config.toml
num_hidden_layers = 14
hidden_size = 160
num_attention_heads = 2
num_key_value_heads = 1
head_dim = 64
intermediate_size = 448
vocab_size = 8192
hidden_act = "swiglu"
norm = "rmsnorm"
norm_place = "pre"
norm_eps = 1e-05
positions = "rope"
rope_theta = 15000.0
rope_fraction = 1.0
qk_norm = false
attn_scale = 0.125
bias = "none"
tie_word_embeddings = false
parallel_block = false
init = "trunc"
init_std_qkv = 0.033
init_std_o = 0.0
init_std_up = 0.033
init_std_down = 0.0
optimizer = "adam_variant"
learning_rate = 0.00136
beta1 = 0.9
beta2 = 0.95
weight_decay = 0.046
lr_head = 0.00479
max_grad_norm = 2.0
warmup_steps = 488
schedule = "wsd"
decay_fraction = 1.0
decay_shape = "sqrt"
final_lr_fraction = 0.0
batch_tokens = 16384
max_seq_len = 512
doc_mask = true
train_tokens = 165400000
max_steps = 10096
dataset = "wikipedia_en"
MLP neurons of a small language model. Each row is named by its layer, matrix (gate and up: input weights; down: output weights) and neuron, and shows model dimensions 0-159. Each number is 128 + 32 x the weight over its row's rms, rounded and kept within 0 to 255. Numbers have three digits each. A neuron's up and down rows have the sign that makes its largest values positive.
After each neuron's rows, "fires on" lists the tokens most often at its 100 highest values on Wikipedia text that the model never trained on; "raises" lists the tokens whose logits its output raises most directly, leaving later layers aside.

L5.gate288:102136108182136176120167103092112114083135114165130089083118100121066171116102127138121089116063072112163191157092108147122148118166161124126092117133102099159116130150179137117194082127129118134114129141098126116174150109135103109130148203148116114100156126106151119188181125191147097088099160117158115130065066108114134094127153061107126088105127089103102166163107081148028142099127124095091142146158101068074119145170173160078067134144149142172121152165101129144065128121110186
L5.up288:112093123109159161132160155175090069168109081175128108150087110129143066097121116116143097077161167157153169110063146117131096135137143114133136133171119159130101136158134083094122127106155097082131172143111148218135134109152163134106098185152101145152117132132161140104105088164119117089097131126155092154086141134091111158103171125056147090137078126125130100171098130102077092153092201072190101146115075080162147205146133219127113195098066119108117140137154137165082097134130112
L5.down288:164117165141040115100151134166113151152116141148146123143119114105136129127151125123104101110098129129086104135106133123133125087176126134168132120113199143116131154096132095106134113111122118137093073159131107090131106101116213124135135088108177067161163092155105093136146072107140170061204073135073163112131132153153088158109120110190158110124133088164161152161135091102193160156151155148133177162195093133226140101091113152146139081167109142086204062113132089130095092111071143
fires on: "8", "5", "9", "6", "4"
raises: " ", " of", " and", ",", " in"

L9.gate199:117151142109160112147102097102146113159047129150144110060121077149185083128126106147189117152054143088095090129145072126121118156177126205102139157156167144114113136157123116135109130154103063158080094174143112104162184128135131078175066108094099135141172170175112120162122102113123118152106097179168140146116161121111131139123149112149078209099146178189163089129124125120094118096098159136107134208089087120134138147120089137061115175073125178192137134112090102156117124137132129
L9.up199:155208125126154165215057043113069114135091111120149078169124090182124096126124083102110121162081138131153089133169132136106155100124115209101119156128125138113101116143139131165137090159085110115142181115136104118124219118133073165090095113112131135186151179148092087115132108066160119157139126115167169117122133142189097107129128144152133169130168188142151120082158161144164142145073094117121101170077115126097090087094138144140172082119086114142114121131147100159163079173146147
L9.down199:113092161105103086094199138112191135120184151171117173090135135064100105135128163111161133103133120117086162132075128107112122163107149045164115083117126138165140150099096116072117142148140143144179105138106157141092073149175186098170133162140113113074093088108101163175107160144108158074117134131088103170151104128074111155164128116082147070130169069140117106189107073094108121074183137117125176067178140143151137129132137095141120148148150188119132136120145151082068191096098109
fires on: " "
raises: "0", "8", "4", "×", "5"

L5.gate344:152155142101166141156100109093177124168082128137107114156178211182128132174076092118103090106094118141141120087157188105124133126161120153171108134171111119136172100111066175124097130094146179214125123133064121111142160118114113121181166142170100149077114146125105133153084147148164090083119151129191143131111114095138147116220152206102146112133101122088072061084129157127098175132216143137155163125156086134095181136168115111117105114115156140129158118145180166130103109105132122
L5.up344:186139157143160137115105131083120107163072091131152118132167163171049140207058142125172146105086150125092077145156149040089144133137117167192056121135088129128147123175117137107097078096153124165090169133097109107125120147158040105156115133117090127089103147173093117122098092121124116107094130152146173129084111119069122115138133113154170148118139104159127124157070152116096187160172139102153092097115117101147140116129115117163135123198141210147146137157159137156103198081144123
L5.down344:169089130176174106128114118102091106134051149115199080107138109174085128204133162141189160112131188126131131151121114004120134128131123161113145114107103084142134192210120110100074124177151145130109152148135124116133107153151087075106140146131019132136114171149113163078127127115110129140154112121126169105114155141123124125121150111182113151120155124133133146126122123110123093127116117139126055071080120091165137104132132101096137106169095240114113126110135088187109146110120144
fires on: " "
raises: "-", "s", " ", "e", "t"

L3.gate148:126096148130186106167106130071159122098108148178176134106134124092119117168115111132132139120128076100159173062126115132168119147120097141159036145139102191092066066096126122099128131147147156231157097140089133113171107102166170096168143187148114098127141169122111123146104153123218134105168156152145136125154119102110074158175167135061157141113158157124135142181127123191102159113157109134152118164178066184131175074132140121121142103066110142145097114106146106102086132161156132
L3.up148:088051092179152158124152104133163108173102107141156136189164169112121143086156148126162167129123167148138166121168167077104105140132156166102112124182084160140124116154174159115125113064144098126131148125161198098086105160135145106131123122103098134110121074138139130114065097123185115162180078170145171122168125090126109098177031112113121104175103065107112118079054139148165111136130168154167090095153154102119156134120147107162050159166106149118171112143121106113106161089132060
L3.down148:157136121103128138180145149116093155162091150069182079087159132135101147211115127138165127129072156120172107136154076000136106141130120154151117163127107120146130120184110077121103113129147116120120160147139146093152142133166094057123156119115125154087134155152185155114150141111079080122129151088142132144158144146115075140109090133173121145106119093145100139087135136147129088179059130133081096086148127103142147123093163087081157152151150255113123166127133114134134104135157160
fires on: " "
raises: "s", "-", " ", ",", "st"

L9.gate381:132117088072179117147113120112162124135139159120067116102112118128132173142143114117154180083112146144113122115141133123129158052105150139173092116208125174152153118130127206122135126151158103142142128101099100171103118057101101145120096118164141127047114123151089106186096168105118130173117136075161150142080123119122122179128182123085142150135127081104137141083117144107018090121148121161153146130086072126080031074123162075164091107123088111105110118078163176152127082145153138
L9.up381:174123108126133084132180094100172112120173195140073089174164117080119193158102153120146194095159125160094103125134102120132173077110159143144131142160131193096141070143114187125130143138137053089108138145112094118140148049137078130121061098191094097095158143099100109164122129086131112112147181087156104177130100133133136219130119133130154166124154133153163122092138114102069073111099136156122185122115073123125057099121137111113138080117100115119094168097149175174129099130132125
L9.down381:143110133183125115135141114097094157112132173103120134130144132118145106164114122154146126122113102100107140152097140101167070170079105118099148212065134069151110103121114125131147156123127129068076164188147109090156139136176095104123139143121130102136176133141131138061151066066158055106180179177100070153166174117172104119134068132127071145090150225112139161153090095131167184154124159137122102195161137110110165159142089142115186148109138176127149118139108129146086109075182127
fires on: "s", "-", "'", " ("
raises: " ", " and", ",", ".", " in"

L7.gate361:131093141174140119160104092159149132126144070160149064133096109106155065136153138148091127118121104158136147093108095121151114030157117111117151101132114162129071091122101100114138133067129113148093180108159087108101129098127105172144154178093108135112117089193103060149139119107163151135109137136100120115072061087164115125089099099153102135128080164110099094143102130126177176025151158157119068066151120175134130182116095138165117163156152047139140122140126169161124108156127203
L7.up361:157138141126127113122102117136147131132163077145164121104133144134183071155107134180078094173143190127088157093154101097175107073169133155059111129099143157110120102092196121064085200107156105137106106146117118121179175114139158116151174106092120114126136152170125117142119083082152066174125041144107117119125067120123107148158163146152103171104075166100147126152102107085171150096208148131105109148182071066144108142101134101160120125146125129104139147165076158120100177083162174
L7.down361:074172131073157118078145124095111092167113077105197172117134139153129106165159147129132110166131219149086149114111101109092114156135121142146134153092245164158116089124165135094092157163136077122156113108102153111155132122148148097137039118099117161134106197124180133102119079114127072136180090124168143141149175169155132161162116140125128112164123116173162136173120075077171105171159092084160070112153135107142131121145125076110164110108150165111090140162125122122136183063107120
fires on: "–", " Field", " college", "MA", " school"
raises: "s", "e", "es", " of", "-"

L4.gate94:120122097192108160128097094180120141130151073168074111196151100127146168148130080212093151154145127091137101132154119080088103115120099137155176094066107130169142108179129135146164124128143143078139122077112132130157102148129111110102087066109141133113143176121132107125119173144183134190150123150147117168137069150100182148103146135154083086111173072111148119094059165079078163139161132211088125177171126142128142116123040136171101143168151098136097134164117109086152086123145151
L4.up94:111071079096088121060105147165117114152146113103136102105147120137135143155145108141155140147082127124163092121107111091079113177150147155121114150134103101172100109152199086130153110145114208163150115128108146133132168138110113090133123112108061080101094226116127076197135106118165128156130092192065121093079090159166049150136156123143117096115133132144181132107097092174087098122185144086156141189060192094083117119153089109070097097147113098106154116127157134147140141119132155
L4.down94:116166164122190110106168139157156077153146108102158128147119127140148102048138062083148100090143106117125110128132137203107122129122136148142072144179108123131131167093128134136088153132097068129094153155131180104091150166140159198220147138123111096139149100130163193126115139095092123160092126171152121103066154112163161128158116109136168153107089154126098073112140146110197134119136088126222139099051129160164091137100139136118115089065105126178125142088157086164167169127136077
fires on: "1", " April", "man", " MF", " May"
raises: " UUP", "meter", "sqmi", " Preced", "century"

L7.gate196:133092107139133127174089160144123150104098112155157091184162149106132139133132171148086134100108083132118111162107140151164082059133123133160135091125095093172073068126097150107120060111143089108196139120098121131121095163124075138154162088201091139096141126099162084135122136130217167113110153095093122141180155050141163062165151180065101131153096122067174181090104106147159160157164147123187144078077121144120123154145125105160161143116111115146120080103146129106189123162096115
L7.up196:167137146094118131128093135103063157110106144133165134161159123082084133175108177117145135106126123165115086181079092122131129071169147123152121095151104118113137091143071135115148118132108072126106123134135159096181062171193107120125144077148117112129148095146182106110130139104187147104194172091087115144213149052148140049133139159116076150177082147104178149171075127131172110194161153102155106086116149094135158139152110154137122144145135168160105071089120133169161163187144154
L7.down196:162169181098122145107147107137150129142126128141128172069143098094140153166151140087138153142081148130120128086135106088074144196165133157123096127143110160090170165135172133129130159118093109160030118100178153115119142049150180134136127148116161135115128104154142173071130156118104150224132141113163088117092094189130120155114142103160089155145119150144084092148174125135124138107077119107100061068144145093138147119126175175040149158160123150109127119095099182165151190075087170
fires on: " he", " lead", " goals", " points", " He"
raises: " ", "al", "-", "s", ","

L6.gate366:115126068192143172119085117093145200124136144134121095135115108207137102099086058084085078102128101143171126109178182126146126107147154128129046100106081111182173133155153120144197130130098157159126131136112137101104129085112102116125129149169199149104158124097070131108114160163175202197078125127139178072079113115134141119136112089158160123100113133123115131115117092178139072113132161149067123095114169135103158073138133116121078151155171087122121121098122172111185086115112138
L6.up366:130135084136134131100108081129149160115100155118101123111132083160164150068073126090146111158083171127163099066160167126096151127124214120159059133098085082142120169160184184133180116164087102100107134138147165138129161077162126101169124093088169071165119159110080162116137143141121163199096076092157159147103091134127184171212116127156180153106120176119162095118131136088134100159088149139135161171142127193097126101120122102127144166176139167141144127111084161147119090091160111
L6.down366:127070117114157099058113102143120121130103146150138152149126115072156162120162178127141159158120160135118083091110115157036142147143201146133069154106189106082144197154188127101153127142119121085114130151111147148175112119164132132168115086122114074135122118127104143087145079093122120118119072125123161170097116149098150217162102156158108117145150167152186057179084113059170091172119128119168151155196136201115131115136115130163111174143125168117134133154096183123126106091170127
fires on: " January", " November", " May", " March", " October"
raises: " ", "-", "\"", ",", "s"

L5.gate44:103092098103116123110100143078201097081104149175128123129121212136088119177101164123093124133138147163114142088084115148086152161122107142156094101136093176160084093091076167100116185082138162149123092187128129109082131079115116124141150161117156122098113134143200174206127176170198064083129135210160169124124120125154127114146144181071108107136142128142133138167142111155124116155166180157109157137168079145116137111145108111184128078143106154110134130088090173112074112150115080
L5.up44:146103120120108073055141137092145139118111142150119132123117150170063129178182151123146173127145221190070166137126110066082127176109170167133088121130094157134138099145070133081101148080187130107094102151153133152105138129128128084122120150111130114098131092168181212146107132093142074119117129198115159116122149168161134084123132153135085135127135150180163119164148100115132070168107169155108159116170093073121097090132105105162130098173151164083123110121047136152056145123149101
L5.down44:164127156128123061074119076146063154165116096115148116134131094130118167161118142093198151080130173159153128168158114070127107092118183124060139147151155106088158157150123081053103106177180112124059115122160093151143132178155131137144088134063091112119133114160126140100134097090073139149188102133083126123104145159181100120146130150185086156123127151161108132181147146082085113136091130103108103064104137130148070093083123134062158091094139155133096099106163112187111132075101122
fires on: "1", " (", "2", " ", "3", " half"
raises: " ", "-", "\n", " (", "t"

L4.gate30:087122056122136125140108157155129175099200164124167094094130119125109135148126163179083133087149098094143145095154146197160110114095094107153107128170145144127108092093116129063159157110154142133146185109045127093138121159154131181103138149081131158132106148052102172153094156134133125105106169114079136151123123114187182093121094122101133125139115158123131155095174153075145082120160084165213126167179148144080150132180108127115109106141137082138068146165110106030153126136116073
L4.up30:116119092159108124063121116131100132107126131088178122093134130097101125157186175091119127110138126120120093117126074126104100120092165117079132138168128163083128082149148078074131159161086084055099175116070123099152120163151128134120088088052082132070110119087164154084134153088137050123139141127056165154151185111149135081142060096163112086118140157133152168118151162111165037112170157153175117134171120076119110091159136101099127080175122162131098166146074122109115123122145111
L4.down30:113113124134120121122158049132112103136053150119164167135100132117152132148154090105172080138147203154130091142119116087004140137143188126081173139080138132101128131156151093123111093122106083096091060151138103140127132130125121100134069088111081092080140118166178073070112162129111073167146102178155142113135152133129081121151150107169173109085153139159172095206133110125127104140138179121062134123134134118140093094104175186083101127148099124105162140130083147183097127123151142
fires on: "0", " average", "9", " World", "2", "-"
raises: " ", "-", "s", "1", "2"

L8.gate169:108130162114162037143106014065121169181153168137095105122139101122163134158134133161193136124122132142126084164143104107122143121140136204079088150101201158123116114102169133132151091149106113150136152116152082097176182095139129157148074155109117177115146177141091092092195125067130131119149143156124119133134179153148109130132166119143114148104158199155145154162112121164147168105078101131107108172073107153118119088109118146106198115065096128158158127175141082137143114160073128
L8.up169:087148079088143113191074072099081116140131121159092114132136080173140089104128117128102145154072117135156148142170118142109132109162077216131100142129179145141138102168151133136173126125094126143114195134174125129118186109116087165132135113129091160168153189088078102146128132092137128205119170132158150039134159190153150157105173153121089173131137195197133106097168152141148129168104089137123104131063113123166099107083138087118166085091147116109113157141156085116160096149074141
L8.down169:128069189138101155089201162145145082130136158106160176135115163038102186142134143102137170132148155115106137115109126103132114125083130045150112097137173167158141138118135120106079094107126133118115083106120143165076095192112169123110090163147179086084114063139139127142122127149139101097113122129113092148162113066129105105099064155124124099118130107084145151245104134066109116099174142125173166064187161115131131133140173115121112186146144191131123120118120105090112168126154098
fires on: " ==", " ===", "\n", ","
raises: "0", "9", "4", "1", "5"

L9.gate39:121169111091138151138123101119110172092179089138097145134097141181183136087182103129083097145084088133151141142117135158185130107169095135122143124144134109186137091075099149127103150112168090101179177099108109163088142163050120171079094142088146175143125132145146126103065113183152172114102112113106128104077094144135127150101147109163148106136068129106116144123155165186159183140132117176118088049049122137140139141140125071167158068135163051118131098159161142103075182148108145
L9.up39:113182099127140106142151099089139154115147127190104126155138125153180125094163141120102146152104068124096162172113159104172219158163097121119145137108173135162186053091149174141100129141170081102178197146113109102105173146040102160087082134093142163132124130134168118085091094174152210113079118104118103117101143110085126125135113126144164104125131135126131126181194127160169178158127112138098105113117128142174136119146138098119159068119197114135131091183103130111132180111087191
L9.down39:106108136108133094132137127104149092179140135154098186117156128145162079096088157107105122160118147155175098178145098141129121133109151121122090155141202155120185108135129099104118132141154051120084173171139097084167123130148136150142135103104177062153125133087114140100206136160176142159141122114170080203143185150120124163081071131115079129151112180171144153142148094076085170142079131083153143136223140190178127161106153149101172208123135196142133116150147126123111155129130127
fires on: " |", ")"
raises: "\"", "\n", "-", " ", ","

L5.gate418:142167153081152111157155129079137117099134122129182150125105148165155136130133126064127104112184123095142148128135166155149091110113144114105044134169080164118089155177123143108212131200118143185159121115192123104122080104123163108126135169152178114163179181129128106123117157095126127130146145132133147121139126115172213190108146084089168141054142173108072174123191097103147130135145097176092160152132067185108133081104149132100121148153089142085144136098193156103076106142145150
L5.up418:138123091138149102120107128102107108158170122196123176163125094161139117117137155096114154183159142167157118089181159136111095171128143103145116137156126070089138130210222145106160107141103093137148122173172153116181049144106089080071141125147079150151152170135074132163095152131143113164157154128111211093128142166150108216180110089113084132111148100077089176081184111078181088140106131131143118154148120150130179092144128130110174147167126160138148103120158118132136091093147120
L5.down418:142083147136167120072119067093098172127136180142076174107188087139100126165131114100149098175096106187099141159098121089134146129104195109153154126127153096123197143173156129147166071094090146119116165145164152104158107104102083101090121094048089145109126116087105120095169135105126131090142149137108194095120157171126089153124135072144102121179105127163145115095138146071175131157104114084150112198192056074128071158170112138136149161141176133128164111117104151169101086116135116
fires on: " an"
raises: " ", "-", "s", " in", " |"

L7.gate119:063090118129105107136119121125139122095197140079063143110095106113138074098143132116110127095076094102150158156165168190182086129113172101189119142194136140143125110074126118160154147134151087155219182104118143158152112147101125144083079105164146114177113133081120140162072133126117091141120141098138143189150107091128144120126071117095179126121160159117133141098161197130104132043197153140155133160120128135114123095135105104139093113085112120064163112132145162051163084157174114
L7.up119:129104189123074118111121120143101086125148140099123168108158100106121099119121149106159160145115104069138120131088089121186113148101165128154118175144137138122122167105147167161082174149104102208179150097083107106152124150115086147067093090177179118210101145081095147109102104101118089116147174081152134179174092112096158132168100099137166109076159154143208189106189193124145105094180168123104128184136126150086158121120124109112139057067151144086151133156137156087126122138148114
L7.down119:169163190087095141094170193118112067144092162188202122092155144136095145109123134129133159117136151119086106100056074099086136158166159118118165188143084076155124196149092134112098140142121142160077070166103114114163121122139101099139103073152088145129130148114109108111195088105153190073163101107149184151131123109098137128147141086132119103101146126155138132170112114127134136227094175116055136114110112110168166111124137124125104157098146153115192168123147091186108142105110151
fires on: " U", "U", " Mark", " Robert", "N", " Mi"
raises: "s", "-", " ", ",", " |"

L9.gate324:171166140148164115173151138102169182161142148146089089101125200117095115110084116158132077113131112104195105103161177176109163152104103110170108107158121135141103127109095182116110127108157143150136162111089128147106106099079108123162123146153152141085149125140123148182088137160157109103075135122148129147081071115151143129170142129083181106145162152050154056145075128184079135070127151152141163130124074161096142161108088101167101164149068105103144166108114172091116054086080058
L9.up324:170123160155156053129196133137151146145145199161091120087114163077054176116146141133163128097118122140158123120145151125119131127127090103078165130157144168110111139121127151139124145180186068113088155134170108121131103115114098129160072120167166169117115112131164154191130150114121107043141138139092073127105111094105119157131119092103179089122111135074171076170147129157107141080073151081102092167137054170147159152132137107112142148132096117149197144143112144109092054061092077
L9.down324:106050141117084065076145095099079123114176145111135162118132072082155173169180191133144174151112154144116162145142035069094116135090173132115141135143106135103143169130134140122160140156122088158101070165147147132118154150163082096087152122130122159160132045162125116111170116101108152137176152130089153147117170143119075121033136138150095113095141131130091158194155108114113110139103113058119132093191106111101147116086069154134175133155150203133113113142105130130083111136150134
fires on: "-", " |", "3", "8", "2"
raises: "-", " ", "'", "s", " in"

L8.gate12:159141153076156169132107147145135167084161129120164159196138118101208097139092085140058141099168080049138106133099169105166133099141096152068090127135115099165158043130064111118146169156082132100147172104074132139118059137140135182102165132136184136088195089143085126148108158137166104125088169118105151099136089082158112124146116124160145124150125120074092108101110151182097119134145102161168161117152086123142108152124107141121122084107103052083122102056116113143118122136159123
L8.up12:172119119081074142133155157163105094129133177139164170168147065076192149149153134123107141125156121107127099122118097094092112111114165172043112191125132125142147071199067080115143135123090142031099124133155094149137114176154152172083148122135099110094188094148101173142173105091126049108161127163110176090161123085168093106105120116180099167121130173171108143131103115097114060129118127091163142184167106142173130145133133173146139147146119107082108150083127137124111158148151150
L8.down12:144110123156178119107165087115119105188092152138168161135136096022104103171133166090127175090151185176181103151129111121123122139158145185114120133099168112119108167100163144025132095147114136114064130133164162117178120120151150117042063125152078139131100071140133143140207099161055120147114122131089165125108110159097105111092131082135146136156064107161106155144143111081191096107117092106089106119123120165169125153115130206122138168147145143151116124125142159114100121135113145
fires on: " his", " His", " began", " the", " successful"
raises: " ", "s", ":", ",", "."

L3.gate413:135172099091139099168107148128116101082120084125142068111172106118079165090079070130067054062046065156159119094174176125151111158088180129176101128176127109132156097129147150134135178077152154088217097151103162156121127136125110150120134141097151147097163157104123102106123142167159125139135163098099139140095094098082146065120149120120172107087136088137119085121101120080138116103143152141112113103197082148159155117158119075110119135134100169124132119087172137102056173116085127
L3.up413:164115115150157078110086133087094098100148115120193089098148109093099118118122094085085071073074096097153096068114133105093093155100146144144087156163100062056154113153151129131162186164138148092167093175161156152107112187160169170152119092111183127117129135113122071120120136097108123104161179131073070123166183068113112105087133082169090132160116119121137152134133124091139112125137105128100107134130144123190181164159138105128140162120078181102165083056136118131098152115094186
L3.down413:136136138138106102118080104089120116111136150107184155116148124099147105144190122057090167151144120098126170108090069115066069075146149158115123172172140147069170147182109082123103083184152136164166113188158122167136086148103145134186176076138095100115115141091093137135145127103116109090129134175124111104140199153101128107140122061156078120222103184126130161117150196100115089131136109145082152174100130130138139150141182201138131162133115109095182086125147109115170105111108122
fires on: " first", " this", " found", "1", " stated", "This"
raises: ",", " (", ".", "s", " "

L8.gate427:128157122166154164131132160149155101156100178136104119154169199082092089088122133137074134134170080142089128122112148149158137127159087184109089098113122168197091084138121144126119111132139123130188138133081123096110107081121137137057132179080114146116150175104154088110125138158152095136119158143131126118119103100155149173100093115133126207131146151086143189091161128193098130174188141208095106180133150157144093170097106136118086080139130132094126168059154085068204077111142123
L8.up427:159180145141136110163095173149136118117161154174117110133181135092139131108133170122121128200148111100110133146117091108084149169160155175094119085122125158119138140155135117097138117222068120149124092083072159100183119120142105110105130120070134061117149134142157123059163145092118091124152146159075081187111102060053103134113096092118079169090111145120141116108120123134071119210159144166109051196189124147140154095090078171112156115142166109107136132102096116102155112117155135
L8.down427:126091215126135119136167119120129160133134142151127082111100070059136160104133115135177143136135172081185150124162127127056123076159187159104165090162212070132160154165123117041106132162130076131107066139124161128171127174154146137176076078135092119143126131125165142153146142122076086105082093105110143161103104131089106108099132106125124122153131150133130062175100131121147129179072139073131104058097110112145122107150143152134154164118125163128185168091107143157054160133126144
fires on: " to"
raises: " ", "-", " in", "\n", ","

L7.gate7:096101145098194106188131109125130212107156124106171121158102127145108094085107101161124153123146141079128143095179099168167107102097102143139088185169135150089158127114147102125181120090150090170175111081081156151136098129140161119143117148177105157145123147172126099122137175060194158197142190166146126122156169113174126119094136129119111151117085154067083087088170105135128135118105079137103143133153039163077164081077103175108113103120153083121117156124134127063119098119109079
L7.up7:116187164107150142159136142084090195120143093062086140121108150086121070136088132102088160152087143124080101119211092126196145099064124118067131157188083111046127078082166131122135128088166083176107105071104151122184143105119113134097141150141095180094149148149135137114172123133149134136155202142128104137171191137118167119089086086130121171113087140082104141137148110142140107140077125128099132106142057094100146149081146140064128112145167118164113140128107134128080107150113110
L7.down7:105123177145144169082138130099155149146086108114143166091182119022151156164130107131159137140091160160113116120166179128168113136137111146103129094133191072068125100116102124108124126105138081133110125145113117093245126137120054104114086131133108156103174092089123124091215085097177102139123145111134165097145146163134106132148131097154154150129093180103169129132109136140172138148090107151132102091192121080132126153090117134083184150211203148150150145097104122148114105151174149
fires on: " their", " local", " various", " its", "==", " military"
raises: " ", "-", "s", " |", " A"

L4.gate231:127129174112131141107054139133096110082128148122138171065126145175194157159129179144134114178130197128124196089099196112139150151197129139160166134178167135130176155146146122078132170105150061100081111153128115134137130117188135122082125094123143101177145134127105141100149101060100108111158153073122138106135139135154136087161127163160113109179132182098058141126117139117157150087107149080095110149123109042156174099134097122140147134121140068107108116163129149183138057137201130
L4.up231:084181184155163108093083166156167125124159086177153124113097170147158141140144156080131097078166206132143196137105145138137191130154106158152134064177165102169131125167104098138123140109150078128123099144148115123118139132136118139064143114094106128104140117125114132133092114097164126106104126083103132121106101185140164093122154148127212143145108127071044131145134114111129088086119157104121154110087131062125124090106137148176135141103131004111102110151127140163185042140163121
L4.down231:163074144094099162190123098121097129163105156083144163114165106161123131184123189177144149181072160155184152110098073107117049159148131156150121190160128178086165149138182135146156166166110105174155138150135122117194104091130095074139107135132085085093117160121113203112130101083146123114149165124141104124131130129129149114152028118181064089106145145114152129130124126046134170144140133130116087098162124109150167142109069135077118109103131189106123132174125136100101147113163145
fires on: " Con", " con", " National", " syn", " is"
raises: "s", "e", ",", " ", " and"

L5.gate429:134109113087075161126174136181121063164108164170081137124127131128187151187091186145086143113091137088166117151192140082128115100078061151134106109108153143108120143143050143108167107128192135149122113091138167102177121128095092117169117098141139153094142120154119122132090141158148146163150062088089132156174118146106158141129094123117063130129151094159113148091139137166166085145109152143143094162141137099121117165109174124114102084182146032085084096179125151186122144071162179
L5.up429:144151143094080126152167153170130102151070127121082150144068164129185131127122178130142126146117133124164138185165125123158152126136065172123132131139132163126109162142086152117142183083138097164126169169204083062148177119159080120135174149125116117181145156171144170116084063160110166136152103134129090166156147078114174112121056072127097158126112149186112134075168147155198109134048119104145136173118142108086091152078159164091168128100143117122058108137125129155083126116147149
L5.down429:184111098150106143209079109153133129133125167099136133096114101162218083142160151101097143194122133137093158066141128061139078126173162128116158123137086102069087156177168057110121117082119123115101118174105191160169153124144120113161169083120162116124089125085078124087154121101136133095110139103135131161090115168183120074091141137149134058145115178089136151157155107093103113127144118120124097101111147104141137110160113150139190119089195174046144083113141144128142172129133165
fires on: "re", " Co", "Le", " season", "ner", " de"
raises: "ed", ",", "-", ":", "("

L5.gate90:114116142147149183176162126091182150167166129089108099173098105101131083119094170100113072128090056187150106150164151154101118072134179122105122103079151088096142059035106156084140127086107123147134125108123094144086087153114120139139109097131136141127178092113187141100149177139133114157056092109113143106110092121165105106126154176040164149089112127178137138090127133148105121072154151123132140164161117163136080124138097097163113109136092183090132100055162143114129163183161122
L5.up90:143108173149130140096167114059059142173144171106105083138110041079055112139104157103103112149118107163133067146105100136093139109114213137100139126087149069073152069070138139084136149108108105104078126160191102115133074145151110166111107079102152187110145094138183147108139128092105131146162133135090097085179120175122108101115147136075141118080107113166160164113110118143166086077158149116176145168125143093156100090161110110124158134137133181126104078083097105132135165163125146
L5.down90:163149151112167099069139139135047145110093140141159107097106090120115161104131109128117191113178180140154131135116123108112111156117097176129151145144102135090133168186203101104120140188182119150107119164169202081146102116138095134101091122105125088107106092143101143141164100092103110178173137160090075103153124200147173145099110074186053101133143147143118164177130123086201083126151112123129102097081139111155140113143135153094115133146197102125090132211076161101160107121117162
fires on: " or", " training", " offered", " case", " group", "9"
raises: " ", "s", ",", ".", "-"